config = dict(
    d_model=320,
    positions='rope',
    weight_decay=0.019,
)
MLP neurons of a small language model. Each row is named by its layer, matrix (gate and up: input weights; down: output weights) and neuron, and shows model dimensions 48-175. Each number is 500 + 25 x the weight over its row's rms, rounded and kept within 0 to 999. Numbers have three digits each. A neuron's up and down rows have the sign that makes its largest values positive.
After each neuron's rows, "fires after" lists the tokens most often just before its 100 highest values on Wikipedia text that the model never trained on; "fires in" lists the words (lower case) most often at its 100 highest values on Wikipedia text that the model never trained on.

L8.gate677:476468479542509495501504503500503528467458492532497499528540480480507483457458517485520494472475467508538481533502535514525489486467468530527499456473486502522466495494464504521483507535522489525487459529505535505492502491503474509511498570517492534489537472505492520508495527527454521510509485558482529525511541516482506483513493505408498488477488489461474499520491509485455521494460
L8.up677:496506506508506510504537509508476534523474501489507468503543470470462529497476498442508503506520457538481531492514487519485477493488501511475492535502486482500495468529461510468526480493526529486525529503493542538454483513491501493549529492458520533516514492472470502515521508496510493484452509540527490479497522523493513473528523472561480504486541526522529547492496502515505512514494
L8.down677:530536481484513533474527474509472459509479529506525505483471498480507476552479469479518488559506509532534466531532516482507505521568509510496492525503542542496479485497479491487522482511512494514491519546536498468500473504514526504526506479476494510512533496500521481483493492490449497471500544513472456500498477494497462499484515459503485519509509531483532508522520464521508512497499
fires after: " at", " in", " of", " and", " on", " for"
fires in: "the", "a"

L2.gate132:534508528510499510511485499489473523509484511478510481472508510503522477478518533522475495486479508527537516477521510514518516516487528486477495470458525512518471530498464479480505488496515506493473566513449501495521479520450506524479495473495532510502503515499511554474510502472473523528493504514533515481515497542451493504509479464496486491534493458507482456517497535505468530470509
L2.up132:521467503504519525546472543454475501487535523514493508480496477497450500472430534496479516524530521497529510504469477496526470538452530480466497481500528507528434491455507501482491497483507494450496490510518478489523499501474471488480497513462511523524517458456440519491486483505497455510454465531505539499488511460479518481467471538509509498511494512510515474529538499489501487487545
L2.down132:486498564527492455457512520490493496467488497477511497557513546486494499482490513527488496497550538496482504525514512558523506506466503525499539549502506482499483439499468512469469480504549466527507448464463508480472472479476487496539486519466492487543476481497499508459513517476439523521511479476514527500455522501465522512495527508466485492492486515459466481449495538467511505451588
fires after: " of", " the", " all", "The", " The"
fires in: "the", "following"

L9.gate750:524492506484490458492498507525516505477473500495485491516497534476492480519516527500510494510513480465501537470521476475464518525535484540540523525512496533514467530481533517507522521523465531494461464547517452443478437526497488525484507492483523542530495508512460506502534482506537497489505510514521488502523448523477476488486487487491481491432515502496506513453503457540513484492509
L9.up750:504496483492515462534473550484517506505505505487506514518516526484480514480431464517518508472482472482481497483560502515496482500462513511515506524507522487516478502477495479510558508484506496535461482553526462489493497480511486499481457489538540492470504513511491481500516504477500465543517516549496514573488541493533489530448511497428505486504528497532444510471525451506529467511489
L9.down750:508483520506488427504529509470510489519498501505485486471483496502502473513526550510475512515498504471459514511577497453499510511506488483495462572487549531534525485512534465526547471486519467561468499468467485492501521497514489525545561488487529519481511499473488500493464515460519468485506522530521449457516470522507518535560500523473508573515528504532486545513525515520534526498504
fires after: " at", " At", "At", " of", " from", " the"
fires in: "the", "that"

L2.gate1016:494522498527482481508517490484536552518483501475517539490518503497496501499528484487511469542513485541496487542503522504526506511493475499496506492480518504477494545461532492506499465457501498515502520478471529557509488544495472541538443525519537489524506426523516500516536501436540528512507521485453471504488471489477502533558515502459525517492524489483518527490512495491529515512540
L2.up1016:472513506525503517521492528520517505512522490481503493474515465548486475543522500451480528490505471461514486478537460501509567516519499488534493526477506525505488528470545528551507487500516491530488487496508515493494535491491507502465528518511532520506460489531504493521516425424506513488476515500515499517477457517494469524492530465442471469477521516479476481542512523492488505491515
L2.down1016:518527483470542454459541488495494506500477473549502471510549492493491528501498488510500545498552494498488491514500525494517486471524450533503552501459456490455498526520522479480530475494496478513462513512494475505531453527501455479527501513494488491465527484495527488468513492482495515486529527485517473481491501518483494458537490462512489500477539497524467511523513497513526503526531
fires after: ",", " and", " c"
fires in: "where", "with", "citing", "serving"

L5.gate615:486506524490532477538529479527488502513470501485499555526525445490452490498486498480509474484468502487511516494494509501497496450480530517544529533544497556514468484494500500523477526501519521458528518531529465472470489493481482487476529544533500532501494500505523484508468499514510433505519519495477508463483527502467528469560463520513539515524484511539500483483495460461520519488513
L5.up615:537489492514463536520483537497528533514516546490471514496535518504464496543483519496499490554472490505503502506473511512482491502520494457513528538488501488488532511501441543495482512510563513470489533536519481477471495484559513484504496454523468545485498504530525493468477502489555488464473534480456477453507525561535488444463518512504482499466522506531457495505452526530508501524479
L5.down615:498509498504454533471464496439488460487542483542469491520476511486464497515508479527554514519499544496486461486509535529486502485509499531476487473524548458520498539503501514496484514491537461477498523500474517516567512519462548472464510493498520471515491527513546510530539492502538489510476470503485449498522477518503507474504497483500463479533535521483587497505536515519509505542505
fires after: " in", " U", " In", "In", "At", " University"
fires in: "the", "in", "s", "of"

L2.gate536:520541495534503488455518542440474481472517532552505524508513489497509465505495538532510453523462489513527567524522490535519487493482491481499521477508520523521494517486489532499518511541497481498497523537492518508515485521500453454505503473454465488476535498481488537529491475520518520473452494484542483514509510514523510442523517527531476472513509510470558471469502499535474511475546
L2.up536:495516503503479486515533538473529537506483480504525504508491466513463479460540477502474501488525529519492514505497486467509482485465468518535521493529532495444525478497481442545478558545476527455482477494510502488451545524476506539503477510565504522467505481509476495543522479446517524507472487528479533507504466516496553499444519508517490508525455470495546488547568456503493532477511
L2.down536:468550533496507494504521536468501475444496479497492525470527532472531483503482480516514426481468483588542528496472492481514531488480488488510510476474505526490469486538530513482487477570475485494508511505515490499473517472446493506510505449536507528513541464498531456516439509497525521512527473472512492475530494467504474473498519507532506515496509535451513504489504457490492471515497
fires after: " the", " The", " as", "The", ",", " \""
fires in: "it", "following", "station", "there"

L5.gate874:551501501493514510498471498527484510502480482472497555510521513502523495540499517518478486488484465479474504543494482492508498447504519542450547491515484476482447507521512566507501513514495505464529494517503499477502505490529491489505466485552468505538495481475484508466484493555502470522509448511517527504494490501505470468502459469523523471491449537478508511497499522525481539484489
L5.up874:492487521488501501534507485508457519517487516503483486529480510505489502422500505481515476446472525496543502524440439489459514511504509506486536497466475474474528494510447497513482504539520464512504517492503483534511506507482468459492537515478472521487519498483508467462494529445507480518516546474511541502495527529498494496479484482498508495524537488526467493483443516475540448535501
L5.down874:518497504471442483502476499495504479513506473517492518509499512473467471441524484480488521493483477475498514509488485518466518540514485505462484537503491486496544553522518499486487494519496491498509505477509541538465492536530506496508492502527481484514552504518490482515475505494531476466469490491484520504513516503493511488513496469517548462509566531513501535478483499484577489533472
fires after: " ", " a", "ul", "ib"
fires in: "0", "4", "3", "vulpea", "series", "1"

L8.gate465:472492517489467468509495492512509492494472478482476532494497533477482448465471512543533473530495502511510512478506485513471466473485486540491533488489528517475485549534495473485518492492564514502512495532519541484510508474513481489470495511477522494516476474492459489492510505483505526478523537516486538518534507461493533501510529529545544503529514567515494556459476504502478559486501
L8.up465:473504527513463528542488563544524475541503492492482497494494533493493508487491477485485514463477506487493552501457509475441480494501488519484535523518541517527488501503517509498486483488486532491547540473528481575513508495495480501514501519454497510450508520505483492503533475524474518503533476508488500472466473457557498467517503467490553472531500493519512474460555486507504473470518
L8.down465:460497468516481466481504581483500502536497487509474514500470495506516503513498484542526476509441496558511467525501490536499495512472532521480483531522537498486504480497478490516482484515485519491521489500478517473515525514486484534474506483526456482446490507547540464515471531445507495480526435514536461513512504502496532497523480493428513585475535524473535514539533475501527508549474
fires after: " as", ","
fires in: "a", "was", "also", "previously", "as"

L10.gate350:468525490513538493539508512523534502506481503540514508512455531463524539505493527520472542472501524432493531484500508549516433552515491486472511524527486525450515492504471501473496448472505484551532516481485524470507549538508499527515522502503483499512527459534494534477506478504523477487485549524529464517516539500511494508529505510471455490478528559486475496486467503467487471493478
L10.up350:528490511483505470512481530488446495507498473531552477483482492520511512554526481506537525491478517466506470493497513542484460476479545494490533500495489474530514471525492508517473495450499453472514489452498475494491476512487468518476483499512536484498482549557497545474502487519521494531499495505526483523507478498513506499488448479448505502491498500520487531489503483492497463479494
L10.down350:464514488518537491531489506526489519480505470532520485535508508505507531502460536483529499532439504470515525441493455521508478544550524487480510495558512509524456470486489496538512503535521464522497493512522518530515520500505456503533461513519509511526482444491475518519494460519475477507457506474501489505514515542555437515501490476476497479489490500530555507460459510495462431497503
fires after: " on", " the", " along", " of"
fires in: "the", "west", "s"

L2.gate1111:509527529466515499500466492504469500501508522496538534477477517470520464494484527481486475497505522497528509525527485456524495562506510484493461470512450509514532438503446429516509504503488504486518466557552429489506486501494479503505526493526482514489522519533463456530512509473484487474470457484517511536510496471548444471517522480499486532511489473492542541534488446485516480480495
L2.up1111:504473496453531510490541515509458441523502534484524522512523516528513505506501481488517512482483448516489511516528475496496541512468520510498477500518470509472492487462468498524469480460508478499517471534479521498538479490493480493567547448473539497498495450493483541478511522482501450549492452482494505529497477471511507504484475507539539538546509520469485506487485505547466467514456
L2.down1111:518473491436497505463541482475551525496482466478524484473560478496488487508485493486498468491535514508524481491488489480506520482473513458542498519529456538499473523469488488508509503497511472449526459522554516487514491489488485459496513546544502489490500512480489478510461516507507476452551493493477499471494489514506500498476484475458490535542481512524518484519524487521506493520520
fires after: " ", " che", " under", " t"
fires in: "5", "4", "check", "3", "curriculum"

L9.gate589:486507516541518487520484498459514484485453526479504503486503495465483464528505526511507484521509523498516498525558537510501551494524518516481534506467496468484474504514521501505474491457509482493470529532529515495490454509470503481511471504473489485566474486455485506490511496505512514489503467472486472532497511495522511507550506534547487527521514514485467457469452523462535467469495
L9.up589:513557511487514504529480498502497500530460498517480489493536543522482504478478479535466463497498478503509492539549484499499527476522523537481481531479493499522550471523495438536476501517538494468513520516498500471508502528477518492508531483477506502520505475512501554532531503527511528493522549523455521476490485503536502539531536510512529474442514480518516521485471496516489498494536
L9.down589:501515512526492518560495511473436483541517498525503494536560538472477479496544478521474508476475490504534540494526501513471519530517533510481543484472545497506495501484491463458511468487498532489551516530488499520447535478517497496479481525487461499494533447499515506446494485513502503513473491551483502512494507470550523484495443538545509556508486469476485516472522488468490500492514
fires after: " ", " ("
fires in: "2", "22", "1st", "2nd", "3", "3rd"

L5.gate312:464497473543487497520520501526455512505473539477455543487496461527494533457472478489507521503506427518547479514525538463503487492472494522456491500474503493494514506494526483521489505504544487513502463505463504468474496515471459489487519537526497498485479548493524523504495414469532495519514521488495544492533523454485541487516502514502515522495525518536461536468495474493522515462477
L5.up312:557497524484468496495548513479486504492555493499545523477526485456478491518512503490502510512448515541505521499538504530531493532486459522517499496506524499524501540462483553462538499510527485561492515538542422481499481529530536489524497508466481503535495486484483479491509530519506487524484507502533489499498500533497494534504503504537452519516500527528522499501518480491521488492525
L5.down312:475499513487483517473507502474534525479495499519513467497490499495421505520493470519519570556496519452508548486496534487539491516505445460486444512492494491536500548500499521488523504504501477521456478491517528472509520456515516442505505530543514498510480528510538427468498519487473474520476533489504491564525507485509491493446480478548498530511534538494463452507496491448538484477481
fires after: " in", " U", " to", " of", "In", " Sa"
fires in: "the", "s", "saudi"

L8.gate316:511520502474498518500484467474563479494536472542479499532463518529470482494511518532532501489490488546516495511479462464492519507548485498488502457492490500487469504526512503499512501498543524510490538530497511471515498527478481481476476504487522477528489486488517514524483455543536452562514535483495503480463474519509461500550514520505544491473492487501510561472514506504479509479558
L8.up316:502470474511552547540513501504527487522471521474516464512497428482483512475496520524543540477488544492511447526544498493539490477511518519483534495468495494508509554545476499491515530557464524531549494501495503508521509527532488501525482536506463508535534449507450497470493457509507525488481503482476547535471508525510490545515492510508534432493492510514504532506518467520487507502506
L8.down316:534477507495539500502543508483552466566510510538509499476479544511482497489483496513490510500476501510511510529479514456513497463524467519505468549507516512477520502486514508494482506452514477534479481505479495495482496496514512551473495508527511520471489523496450485488498470497485533459558480527505494487495487508502530516493520476510503538502494471489437549523516465516499489450495
fires after: " ", " ("
fires in: "1", "1st"